config.toml
norm = "rmsnorm"
final_lr_fraction = 0.0
steps = 9256
MLP neurons of a small language model. Each row is named by its layer, matrix (down: output weights) and neuron, and shows model dimensions 64-255. Each number is 500 + 25 x the weight over its row's rms, rounded and kept within 0 to 999. Numbers have three digits each. A neuron's up and down rows have the sign that makes its largest values positive.
After each neuron's rows, "fires before" lists the tokens most often just after its 100 highest values on Wikipedia text that the model never trained on.

L3.down997:513483492494500497493516517487490510501441488490490494537527497507502453516532521502525522493515475474507482510503484568528502531495513476536455437471522468508452522470504513538469520498504465509495494492500477523506542500493461507436497503490517486486501511505426473473501513500561505463430501483486474507514494532533492501498471547493476464499502501463469491531427467507478530501489469540490500444514504455486483528482512485483478522499529499490470492497495500471520477483512514480471505485492527513476510519517532533496486477525509505470495518488525482515508526534493484538
fires before: "-", "\n", " ", ","

L9.down546:474497499497449474472493512454485487487457472501470464490506508520478488525504497537489512458521500491508561473518498499497494493472493482498467496467467499493445531534506500497478460515470528516478494458498514551505541500513498466508517461515471530482509475516489502493481487517481434460520494515425487514519494505536469507476499471504572496452493521512504490567500467489512492517507473497505485497544483468484479501443511480509453491486510493503484438516503442498421493522544487512515524508487502502474529547505495508504551478526510492499518523507483489536533535496493506484
fires before: " as", "8", "9", "7", "6", "\n"

L5.down898:533450522491493465513512533462494521486480537534473455553527534555496478509499507527505438483497521527461467532481517479482494513473516505493507521538482511503508497517511529486454496516477542516466468515476449463478522568522519495502511516488536494509462488525508509477482461500517532494496507478511470445506505490540534502474531510515525495499535507530515500495472506453516510513494531488471489496522473559499487522514504504575453469500503540530499488477483504481531507515500499497460536481517485504515487495502444452542524475530499474481528481520539500495533474465515510510
fires before: "-", "\n", "==", "===", " Japanese"

L2.down196:506487485510494469522502504520487494500508465484503451507489476475534527562464522459530470522518496468464482513511485456491503516484517480487474489497486479526484500506508504486506489515502511473482475492524542521493529473454521509475496460550477433492509470497509467495491494490492527480472519472467511509530532491492529521476530513530550513479501459531470511525458513463504483491479541564445467511530477498528474524444488516493501484513480476496516513518515493470521494515468543450490491536497494495522517498541515507447532494526490466459522436559497471475502517488475452495
fires before: " "

L3.down20:503482504463529517524497498464449505537461524505518468492506505541480512525523513509461487507464457484508501499552499455475485473497521470466474452512499514469548489492507505473443490543509544462480470514476540483489502500471511506510495530542514451471518484479495508534480523534499480462493479476482485537513511521505508512474498553504537527488500520518522501470473508505481514468479534493464493485499485491508502485525495494519520541521486483542474524461528457483557491521509517470508501487488466514515486536487471486446501465498474481518512463520512501488482474512502484540
fires before: "-", "\n", " ", "|", "1"

L9.down80:478525476490506475524524488522530472481531467454506483482495504519482501507495558482500526489514488504480486484511528516523493525505507489534531502512489465502529533528543481468475511498497534479473476488495473527525507472533476486511466491488509445512481513495463474477546479479482543434502535531492517563496547496515490499518486492519499442474492477503505515451513533552493500495509532510521421464459540518501496515507433519456490474522488512537499485487494506503538467464510484500518548537450494507494497496538507527524461472483519475501547494521501493516480493496507480489
fires before: "%", " |"

L9.down973:498536503512500519494515514457477516483488477499467462485508476506488515492501510474475547501471491452488486474518539521504466525490501447502462526493528534492494504500449484471502517519404504489527467527431453491470497464466511484510511548487498473571493478547514479521480486525551515495485498475495517481469464482516493515541499511502486532502466450505477475509486491492478507545462499505477488511457500477483512481473540514529521500487513520495536522520522492481503517486525501463489495499497484470528520474529494487511507456497496498444489457528494493543504498561483511527
fires before: " ", "ing"

L9.down374:435485508463470477525484474467482499445500505515478466487477485499495510460498480493499527512502523511505468541499495472481470503487514538508498482498453496486538501497478528524477502524535503536402483497413498509517501443537447504502554489510518519515479511482499514529529514510501504507489482545511470508478512506533524474508522539484514491494522462468478436479537520499492483500483495506515511465466499511438500502542505478548505474489455504541532460520509502497512502483520539493502503513476502453469498554479475496501506483530496483490532453494520446500483492489557527495
fires before: "-", "\n", " "

L2.down1140:483539478484492499475499490508559472475480521505469489504477511474511536480501500516539499512504526519517477472378522522532468509491531496545498452529513490519502504511485514480489494483519474502497470483496508497529561492492464472506505497504448458482498531493507521491541516535499483492510477526530498474467511519434508479494523515484497509501490491491501525509505505505512509513517457498535524458541462497506475468524505443520488500507491504522539522512527474510531496498500502514489511518492506484549517509470506508506490474479491477450498393454496516497500472506490558513
fires before: " ", "\n"

L3.down1209:494506513533521510456540495496533522526497548493484474515520519471473462499509494478492516465478506480498539495511521495513557517493502473490492495467489535507447473485505500530503500531493484501476441491487521497530521507476520499499506493487491518499444526464459460493465501494512509524509502487479511488527465494495487508481482447419475483515490483504507496543504513494498504514499520505485487526460474488511525491513500466498413511494508510466473456519528500464451521499467514487482463458491517462494516527529497543544524446423530499530476573528476484494514537474478484451
fires before: "1", "2", "6", "4", "5", "8"

L9.down797:516526500502521472495455528494486515515497510510505499504538543472453517477480514492499470534519478469487484504534543463542533511529497507469532514488493542507461469473493496516477525556542487536497509531497511472487479555496514504491535499495490499541473456501498497507499500567496519536482512498483503490479486502509503492543485483498502548483508496505506475545470517515474505526508500490500493462482541552483483467476468475524485527542545502490482514499551473532522515461514503485492541478467542527543502489513528524515470504501489514493487558497479468504473489470550477558
fires before: "0", ",", " of", "uc", " "

L2.down156:518464570520481537467522490502541475529514489515530499493505492465506483539456533519510500489436490492503462550540458559470516516511478483499499462490507502526457489489527538535490558485461483520502515466529513537471538492493511502495494473517488477528470526463435447517523483484555476522545525479484462507511489484549459533489506513481520493508487447493491478535457489521469528495479523502511458481488511469508483511475480483514476521495521478474486503517512480496499492490486517478477516539503491509487505493494449504495495493492506423517489529527536492520488523454515478505
fires before: "-", "|", ":", " |", " ", "\n"

L5.down1113:462517486515502513512504475451482464511447496496491505456530508468478436460513489497495569527484463490494533502518485500457486514511507524502458478477493536457441514517482491551482536516489502473498483542508494514495521553515467519528499543468458491512533524492496517522531485488525504478482464503507503485472476470489502473506486484479476511477478507484500494565492469519477508547517512504480523531494507496461505498466525461497561508512499502526435481529497490520493505523500509464480487472469527491484490546502517485512480506544500526509424531521490440530503467491520472484
fires before: ",", ".", " to", " "

L9.down1315:500485500503487490494502519481461428486432465523529485495519491468505542533492478432479477488504484480489528540509508453525428505524514462519491500522526506523438508466467473520527491529498552540519499500495518520508499498532532478501523483438502499511494541508554529454491507504493558473502514532481500479548518514540489516513500438477447482531483525499502501478531497509477482497511470517475509516511482473501500510491454485494488491483487491492518485472447533528483542493521489507510487504475456518554481514505525538502478454475492524518464520479479533488474485516499521516
fires before: "7", "6", "8", "1", "9"

L2.down421:473514504445516501452487502457502489478528542510536530510510520502500480482495521472490513480511524450529475485455473518518517523497487530475487507459473496477504508502518503501515499512464469511434454524513503523534495506514467515532540499477539499482467562528503474498531489514538499525508509476506480503512494495494537536486459499528517465513531482542497510497553520504468505474526512512488516493508496501492463487519540456493486494462474511516497489522480501477472497490495483457522470538571484469493525524484495524476531488516504527523508505548531493490509515456491538493
fires before: " ", "0"

L5.down296:534498516517464509464488514513513477535464483508548510458511508491472487473501528506479502496477477561518517509482492465525487500520447482502470521477508550433472462474511466490493550540536518507506522548508538485532491503494505507493557530485462464518467499509499502448494493537489519503512472525483482466511498490525468468522515492462503510517525505535554493467476513515504517504493495440506448450531482521458528481488493487489509513504488494525513473486481499486453485471524501525534454495513513512504518516525463486524549463483472460472450513450530485490523486488510506492
fires before: " |", " (", ")", " ", " of", ","

L3.down405:509487475537502498503517537471488507507517486489520507444515544520496491531489489471450529529512497522471511512495531510485445517511492491527468522506457487517524470530489484504543492537487526486488463513529468498485505514501513500478529530495564510496478481476487504538462482447483496480506538481421455477521459481476512544525508499541493499461512522502511539563471486458509495509461502467447509510442467492479504515496497509522502480518507521488415490461461489491525488510486548517466478478534521481513529462472534543480540504529490508498521548512463499511524524460467485505
fires before: "0", "5", ".", ",", "9"

L3.down196:506464472525472497505528497488495537460474468514485480505544452466460503500512508480526536542498507466497532506510504541539463508511531518527503491479468520535466527497488516508508496526463511461464500469537452532501505551475515555527482499467499535449472500502498461490478478509500561501476518518431493505490476457502501493464481481528502477522523514490539493513508516546505491479461505564486493481472496483532513502507524493493457510471508525517461466499471492517466499505508532493487466500502493481476472500501499524487510517490479460509524534478527492493518567513488498467
fires before: "9", "8", "7", "5", "4", "6"

L5.down549:482465497493498524509490467527479494518471513533501478448517501464488494475534548479553500492511506563523509528519438480471494482477490447538497497532541517494525472514489530469460478494452475568575515455442549490515506499530539509462541493492511483484537497491532545498547503514511497494477512509504499490549467509491503505513492473523496488516497468538494518518549479493506553513479492515500476510493510524524517510523540496504521528488505503503518510421501492489497492503506518476512478469482451509467514491492524481485507506498533448503474490519490481479541515483499479445
fires before: " |", ";", " ", "."

L9.down516:532485479493481483529526477499474542461471474513464477524486490478526524447496517503511520495488507468493490463484501522463476508482508518481520501535495537544466509515538507508472474531511468482475484546490480477482485512504502481501495445515508489513493478523481470482543475550508530503463481501520480564467523514527554503478490504494448519547475459548564499497524533508514467465472486512518535476498490471517506509514467463535517498467487472527473486474514536479516493524518502504507504492452498546474502476455547484526496521515471499503473496522516475503510468477576479531
fires before: " |", "---|---|---|---|", "\n", "-", "|"

L3.down807:514457489491475550488506540497485514495495502530516464501501498483503500488487502507527523518485507471497513523474514499511508494457498488470547489466495527476467480483497503529505456508457517488445519481505455492488517500539523509508509465546507473504500454474519512486512496518505476465509520535511487502497483478505545459454468539535479438480526486499505497458484542468510496537516525522459481526513499547535483501508523483491531480517504497547530490442460452488480505532528442466482478495531546485502487511510561475494509513507493523490477463529523509490483565530552490501
fires before: "\n", " was", " |", "lat", " is"

L2.down1241:463520470502499485481503514461515467467479499547471516502472541473492512525477508528502491542489493517469506504454485541528462488465519469489502461491512499471491502513448510491473488520523476528485492501465530523504590489495522462457498484507467479463512553492513496498519478482516449468481509492487525505516474497463553492458500521508500514490491481515488526543471485528472533517500478447552549482495497547516486508512497439506474516555505497504470539495505473488525510486484491518508513519525527474500523477538546506487521488526483469462488443476493505526544485482452549505
fires before: " ", "\n"

L5.down1039:500464496482479503485513501479470504499501502458500496479487504504502522476520465503521505466482514514529520469511478524554524522460544491498488487461497492507530486495508482471508540530470504520504494488486482496507510510534500497498497457506516497483477513497523485476489491485509441471449522483515514511506493478539492568475460496495506475499534523492469529477530543508502510512505541503504482481493503495542496530553486533451498531479546471499440472480451455469478517529501497459536532492486470476501544523513513497466497522533454527532454471521525499495479530505544491512
fires before: "\n", " |", " –"

L2.down1477:529434510525511467541498523498515462488497542512513480514517458525511502499505499479518509505512503493480476549445508522503535504496475512537509494515521457479479472470491474502512497539549496513465512475515508540493487499508512493502534493440504519515485517574519522495459486498552517543478479506509462476518515483569485545486469527501499516492540494464464493526496498494515489530508459478499489469481489457497514537474539480560485543491507533502463539473468525516531476539478463490527505493479498487522434502507477478515503508473497482497501495490484479463496482495484502488
fires before: "\n", ".", "-", " |"

L3.down98:510483527487483526512499551428485523541484488503508470508508494483470513501490489496502521519478492481531476485514508481526459528489538481501497507499527512474490510473509522488524534531431494503499498483474521531455553517479498545512494498490491478497473499535469480509507468511555486531471553491558468491494500492492491536508483535494509518531512459487467509501463489535544532456529496560428479500511508496500458500511496495484509497457510495480482466571476479514498462523501490460476443529475469478501506507518506472484530530485469480532523511546537528484499484496491482446
fires before: " "

L9.down623:469430526577490509487497548501504519506483510496509474552518504467503503473505499522479535486480505477486516535503510481497468480552528513524510489496510518483474553558513499514476502492480500487533522477500486465518520472499483473520488480525495492470526507482511524466504465517503528491492520531456477498517523479490491535493527490524563474451484473483528493525490544476509513505531538523509434482496517508517491459484474516488497492521548551523501541486498531499517470519545484464520547492475484495525491512485532502496518505497491495472485482470474436513553483496496477475
fires before: ",", " |", ".", " ", "\n", ";"

L9.down1501:497495536463479509458481460475485512515525494513490549448482530497528521496470521469485486496522531469473454476499481558541448510466572535546510516516532514466502459498508519533485482519494487515487522546492520498506490456495529485484514486512504489499453437470450503521517500460524459525497507486545491495493507486496497481537493493508486471507460505542478520505537475538538504501487481455468482482511501471479490506490512477497448528529494504480495523502519520512512541475491484496518514521498511525470544491425514501510514491503477545504489519490492501544538508520513485484
fires before: " |", "y", "t", ";"

L9.down1157:471519494465497493504436509512472494491531483478446520534522470531489470468492492491462499513521504521475527509494510473496684505510535450522487505498524460501502511492498504520506467498499487423556486529474516462489450474517514521499493499506493493498561528506504501478517539478506515456503514517514496500484459487521503502513494492500485503535488514506466509488501472499452518498503497488485505509521514517509513512504525519487531481484477505489493511484500516495511474493529518479500485519509512522494476546502518496497508499515520518506500392521473530504490461490504515497
fires before: " ", " —", " |", " X", ")"

L3.down1507:513490487474517492515524513480478490481539486481508489513536496489538467503541535523523457502524561494501503507506477462508497522467511486526514509495478508509540479483483556513433536551535492520577515511457526500486561480496512513500500505466461486513502497499489464539464433453487487471510447507469542477522494534491499467438521513477500510508477491510490520509561490486486466492504463524532489489490511486488485538507483523487485507486498485491472515464508511470484459471481545488490550519510457485535497552512516483544459491467503476457490515498512511430493457517489490444
fires before: " ", " |", ".", " pm", "\n"

L5.down1183:484489522482467488535508551526487492507519516493500460498540504462485503531494481517516498515516511517479498519437469565537488513521461467530519512497474475491484503494500503476512527480483510491514508479490443501503494488519482528488467502547494507519521494482465467482529513548511525450490439530510501547483484523493505493521479465479482500492479481532475495577481517479480504467533515465516499490517537504481482475511458497485526534441470501518495535522508521480539507547517487485460504488454526502490499483474528499517495463532493513480520483587521483495504515513537477483
fires before: " |", " ", ";", "\n", " medal"

L9.down892:488504470479514514521519496498512521510536443520490490486496498507527494504478492475514499494506449493487516480500524523490469492519497532527507478488480447565495503504480526466495534470531482484502491510491482465506485496503488542503528485532484486515514551506506508487465497505492493455462493529554520521526508521527503522501519482485471470477477497484540486508487471530458470497502494521510469501521465519460535505524490559475465525486510507453464485570509516511497482496472493473508579519449493516515521524499542479519503497459456522455512504490471506497468508526575516470
fires before: " |", " (", "on", " GD", " Apps"

L2.down74:501513490520476507467501519515500485512531495521498491500491512506506466511500481502490516529513520503479464484463526509513508508486518515498512504446490508513502471477459502515458490538476511490519488501522513485490535474500488498474558510494502549485445568510545495471511493528460494529435537454493509504560516475560478461458515477489490506499519509472514452493544536527439518509512493571468513489528514481530491532518505502497463526501481532510487482461512501519508508506484466489533497527508495478456474489490519517488544525455511489469465561530502512490466485484519510440
fires before: "9", "8", "4", "5"

L3.down602:514479487497478522523538516486526477509548489483519531450500525519454508493469527483508512462443529527503469505527468506529478454508462500500540476473465514490478534485524490513471520491472508512508505472443466518491478492509477523522501490531531507507471480479474460519494491494484507499523558496477456505449454485465495469497476479487528493503472459528515459481534491504496489450478530559498439480520505502522479499520499478505504488545493491520524473535513528510468462565524525492486514471476502530514537503509520528520510484522503487513521523474497449506489501447467510496
fires before: ".", " |", "0", "°"

L2.down1132:509502466463487503479515495523524477500497510531493494515505499523524475533529508488512533519508466503535528512521489476512510489436545491491485475472503482487501497492526515527546506529521517499489498529501497495497529546471526516529527467499541497495496539525504514539518485511514525539483544513483486459522506472495493515492497494564468492490499541499504504518468504459521530496507503510524469539506504516499488495567482514505485474513507466506489482523525503461525513489502502494540496469517515532470494543524455450542501492514453486520486543532492541543477481513530455514
fires before: "==", "The", "===", "In", "B", "On"

L3.down789:507500491522501492519499540521549484515509480490491468470499467493471501500482486503516517491508463479478562502519517554505497514566509496480495495489510494486506454515492459533494450540492530488498483505498473494517475535473481535503451476516512505537501496518485532547495494500509507498502497517486498511488462467466503505511518492460498497485530517485490509537486494517543515448477516481552495495497501485500531451503546477514529498505512515466421512510452546539473466510522470467513533495517536506488519530459478513506467502461491518480534525490488501489524526501480494546
fires before: " |", ";", "0", "'"

L3.down180:545505522548535494515490516498504481514511496487474435543531505474476505507524490490438507460476434523520533503521474471556484502495479487467516495501506558494460502486454530555491466501514506487460455451517466482519501482443509544518514521472505517522493474486479521503508487546501512525477516532490479509503472504500506513519502436521540466496527478505503487478488532542546512498503483515484475484492536484532486492482504517434513507514523475488435474501492466537503472499481507472508476486507478459517494475475507518491526476500484505497449488509481520492492514495529496506
fires before: " |", ",", "0", "6", "5", "8"

L2.down1395:494531491482498479480437481475552456482492513529483457506478545448501528482514521521505516499515500506489477481410523530524486486507513498511502478477492517523521513479453529484473508465478516488506490491492497481510585486467466481521534512499454466447468522503498531483499527508492490482493504493475537495496531544480529473489565464518486520540515498502481501483490481503486522490493469476498550471513476475496437527512500477500508477513465522508524507490523495499499474495491518523503504479496510510494478474511479492485542465459488487496523462509475520495467483498495573488
fires before: " ", "\n", " —", " GF"

L2.down1065:490515507499497480510466508530458503556474539510463499489540492563538495476511478447428503572498480503558504522515510497508515491489504482511532538508489493479512486480475474518521466503455526494555457485503511480472486503508506489498510469527516500530551470558520490465481495512455525459485492501492529543513460507513553466523498486508521495499487514476507475486501517462516519501509487481452498528464520478497530497537548492489493499513495465497499506479512491483513489471507475519515507535469547506495491538478524495506545490475555505513465492517510499496523502513513476523
fires before: " ", " |", "."

L2.down912:525480513490489527499502545419504479454500523497480523518479507481466500475519476510509463512473474464466463534462472526483523521448559507465469506501469491515493507510530501494509533483478450497546498517467435498492513532537493471494478520494470474535448527499520520482541508479496491499507493495482469461540488497520491521500559505487470510511510484523502489532532470476528511454514510518531529476532485479507460511534493452486464505485484494459487530498499527426518517504492468479453496501488472462511476533489508505520498496523478509491469534483549470487522488493474536482
fires before: "-", "\n", " "

L2.down128:482549479526481498468466508492485510485502533554493464502501495454465540509494493480491492526511478499484493483420501482505510534496513465446517490464454540488498491489470469505518492495453514499535508468519515479515517483527484535508502475472484528505470489533507490498523529475512467507490511467558483496498509518509490455478506533523487481513470509485470514517508517543473482526502495542459523460512518451535466500475519470449492502464444483482527507499509483493491477513501506481491481459503461492527454458473492524488512483500454472498491522513488571515484504487533539476
fires before: "9", "0", "2", "4", "-", "1"

L5.down930:516509483505506480565481516546459533492525478517518498536471446519520509485529478521496501483493522507485514525497485480473505530528530501493537527497510504535506463504500514484497493552494527519468471561500479451531468527539533471448515484489478482515483534503512558507482506507496498490531531483567524510527467486485516490510465496504507498451461503498502526477508520522539515466513554534538532484543508528510465483512491542515527501475518505493441475492449458522458470524505480522471473474476514513489510514502531512488532515494503495456511528485495521503513481469489498507
fires before: " |", "°", "\n", "%", " m"

L2.down962:465500467512507481466524538471517506486503526515508489470489499490465511503517476517476475532488489518499452438429510512501503490488500473455499531490495547448487496458500493509497492511475522487500539477529461526499491492543483490496540525476534557514453504517535514478538528490530515542504507496464472479524502531519475470479481487497458482444480524516503485541527506549492504498490505537498491499502524506523488500515499483542464533448453510450469508502490488514484515486472513505517503499494515528477483485535468510521488476489503500463514588524497543497488493534531578495
fires before: "9", "3", "0", "2"

L2.down930:556493510487496495483468489511508486542528529489470472514497517481514488484509535512462523490486456510516520540521484417508506475489485492515472493538483471510518521493491510505518519551482504488492457527481507522502477516487501498526486501511500481532512533471491510453501502511484495497493554422553522498505504465537529526492502491491507471530528481472483493557513528475450515516504568461500498485528479492496512494472477506523481520469494496463480488501522471486520511505500443486515473460529499546478484492487511461527511470463552496509488477499513514538483462452500465543
fires before: "==", "===", "The", "In", "-", "|"

L2.down1272:486491518505527511510527492523476473476523510484468537564530511496513529466474509508485486516474498526487517479497476527464501524485481498542472475513530499483482471482537495523504500491512502513478479489510515483514506492437477535461491559534478511509481532460483500516548489467509491539541516508505485466501490502492496545526478534478455493511491516543497506519523496497539537502474473488502491474473464485515550512503490470502484493529510514553503512540482505531515517498454508511512534491502502502524525535461533489527503457493519506544500502523533483511527527498469518491
fires before: " |", ",", ":", ";", "'", "–"

L9.down377:469483537457496542511491499494511513487512561484460456517489504521538515510525478434504505496460473503475524509497546527507434515527496488530515470464506570495485496478490494507476496506491504496505525517485504477526552508542504488488543449486478517474460484556456509504488496465486502475479509538505523472526501494496512496495504542482528482507495506508489508506490467523508498479518506491525517440524474456505477518509516523499494492492503523504482483519502490487479500506491504509496475518523487524538576514536533524498555477467490509479490561524490541506514519514476502482
fires before: "9", "8", ".", " ", " Silver"

L2.down1033:474583507469503483497441505493553474508528506540524497482493508502503495521463491515507486543459488513490435514406538520529504483516507494496542494506460454506488497503499532480492521509500499485477510484474477535488550473475488489479495510523466452469497500524503530455508527540495495430474494468554513504513518491494495509484572503500509499508492495514486521480476477504509516519505535476514535460528502459521487522510460488514486530546497533486512477492544474501474483506462541531474525473479501478509507474493481489497509468486488453481529485451501499513508491511473535504
fires before: " ", "\n"

L3.down1531:483464468519489517521494502493540517476534448498521557489542543531511538470486523511505499479496465473545561514497517506467507535479463518496447499508461511535474533548507487533490510517514466524485435506539465519471492485491506534482466538496473511528524538496501523520502523453493504479510520536467466517528478473480520470544531504492480502497493467504494499548503491507473511459500512486510488479482473540501514514512473484502511527499478564498441492519454486530505439501508525513484528488496512508479520485467554526517504537483514512507514506497521482510491510507501525535
fires before: " |", ".", ";", ","

L5.down1042:508507521521496528503487490527450461541517499470517458502519507480495436502522488464470493498503516493549526424525477530504518458498496455558472515497471526510512538479456494517531562507486487522508504452494482470474507495485491519518503501538483498473552519574510453514481482513459527494453477501503483498499527535505503496545472508547506507523497501500479499498463577465500519467480503522457486486472507457507492487491513491537484492506486491493450504462473532534482520503532497507480495474489487498515513531506501506424506482488466505530499496504493481488531512491509504522
fires before: " ", ",", "\n"

L2.down1135:514511509529528512523522503440496510523510536514527481511500505475460528519523451498515483508506453496521489471391515495511493508530482486480533540479459513512523479495459486525527512497481503472526504522499483500459485525513525486475489485504495486498513493523487483468466515504528469491479495456505492519534496507553495433495470466492489492480506470475494540548508508550479475496475551503498523514497524486512473474491523536488451515475478502457511484504469538538517499497498489468497485469483486527461462457465501568480485460481510490486486577522498531504507459545493510506
fires before: "9", "7", "8", "1", "0", "4"

L2.down181:517542471497471493492500491571524491494511483499481463507476470478493516517504454451498500482493496512495499530483491492458504484456512511473517529500507488473539482515541485496531490517515500557531486524474534493487458523521506474532528491487529529495502525566497526514489494496510510542497545498477509506499492476523522509500497473504490510486528525509478520525499494466503525520510494510495486513502504475501483546518480498480485473480500459479484527490495496506483481518488479500533468481555509557507447511493491455565509483456508454514525568466532518508469473490533521464
fires before: "==", "\n", "===", "The", "In"

L2.down1497:529479497494459526528514532490495506501501529490484498458517504506487507492516505480497515508514525463530455536434496530476517456490530473496501501502493484497490464527504555527520542504508484534508493517471446494526469495464476476489532494496518502480505534500504502456480531496485477553491569503474509504545532477505515559502496518507507472489523536449476452516482468527525501518514489494484509551522517491489517571504501484520460451504496508506546517455488529477518509477526516525514556550513470511493506517525498445501516457505523477521503514508522530476511445491495523493
fires before: "\n", "-"

L9.down427:506487516542485493509501507498498493526487492562513513529491557439550510497510525501491492488528489491514524502491532488488392516504536496502529508483529507510503496511482480491483479539515535526500509503525472554497490516538548484520503475481503532470534490505497489522529490508550527470477534457503487488524491567491501535522524501478503515495509499499501500507525525484528489509496501514504537485520471500510522473478502498509456546515507523531513542512465499550532461517496526517500459494495524522500520496493507500499498496483504492488467628505537515473488524464495486510
fires before: ",", ".", "8", "7"

L3.down1160:455540508500518515511493541470550494520504475508493505511524483534442485537523494500504538517533468494532532512483520549491463520528498495485442464489471500512495443498492490505491499499460503479485464526536515524521503549511503513483458564464532500533529496531513514532488513485490499444481525478445515494515436484532507490498500486508465508484491466485498523527447501490512492495434542496485518532503506506517508484506518505496513482472486565515416483485473476509514504506570522496492490505446529519521480473471495478474509518479512525519514551529509482517502520491479517492
fires before: "0", "6", " |", "1"

L9.down942:486481504474499510515511509531489493495444486496508495478485503494493486468512504521479492482495504498486522508500490506505431491509467495476525498508511498506519488523509521474493524502478501621492489497510518488468521565484510499525493512473492572484505490471505527528505489521485496508511609466530507500508490509493503497537538512504482516480468512489490514494470506494509519502490515506484506501511514496488505521466524490520475501461517509511515494488456474505475461491525510445517473521496520497505534486503500506482502518513492499515512685498497513468492532498502484488
fires before: "2", "1"

L2.down395:523566488512474519486473539496504475472531487514510481483487489471483534520543457498492477515501504524471468502452516460481500499493472502481493493463475525471495477502474504468536545473477525501498506483532509514542464504506528504506506491487510524523476502501496528508513537504532474503514493467486467497483475488532476491555474505468496491467492476510486543489497546506428542527522495488523518508483483471508494498518488507527476482470461510457486499500519508509550476438496513443494505477478470518507488483502444509497476444497476474502534580527467552543459476488504528490
fires before: "0", ".", ",", "1", ":", "5"

L5.down1440:487511473475494533495508510509478518461543502497465495477502483525524538527490500509489532483483483521437508512495506489483454526522467470484500512542518500483458503545485511487480499505486528540504482520482502509502517502521495524533507498508477553481526521479489520531535492505453490476453590534486534490498508478528474516505540503511457499492499463526544525506512471505501500479540502499492527490534514509533499506538526493520458490514518480506624503500526480501514544467490524493507517478489499558479491498495513461479482505516499501484506578496464482498493518480495488500
fires before: "1", "2", "5", "3", "0", "6"

L2.down149:460545444506491504459514493504496457469544495491555474493499509427516516483534474533470476536492465484569477473467521482503490529481526504489491507494455517489552478500481515514505475523484490521540507467515506538469482506536496504485540482508485499488499521491552496464509492520484467521495505470486495522534517534518507503465501470490518531491521501500464514541508514517485499521509497508467487480485510483519496503523504486488522508495474493489460536507539466482500468480480510489471461443524469479513514474479502519488489465498475496494494562497481542457436467525506509465
fires before: "9", "8", "4", "0", "–", " |"

L3.down752:503510512511508482496467474556498438458475502527430529483483452518515519500487503455503475511484477506501544513497515515494524507543503511490566485472499510542477468497520486504468474486516486447527488507466483517509500528520498515486464480496526473513496522506497475512544475499416487439511504552486523512500471534488470502486489519515514485473494469514498525527485487498482500485430524496481496513474509502501517518482474509518506496534522524510552463499535527536508507498493480490470493520501493486513477502475566476455546487454508494512528500500538512517487544481550503507
fires before: " |", ".", ";", "1", "0"

L2.down747:499535498494469484491445492502531490462526493504474485489453553486495504501509492509523470475486483503454493507467512482550517511523500495463498538525517520547534499479507533511446530525533486482506524499487518517540545452476450491519471458518481448485466509519502490495524509515520490520505523522517508490503532513478518478482561507511490514475505507525478557498489530502493490502485541487502524480544498488528513505502507511513496468525481504515502468482520503484505499454467547496500527489533511523491498487480492482481466457499512514483566440521438523480483453485548555467
fires before: " ", " W"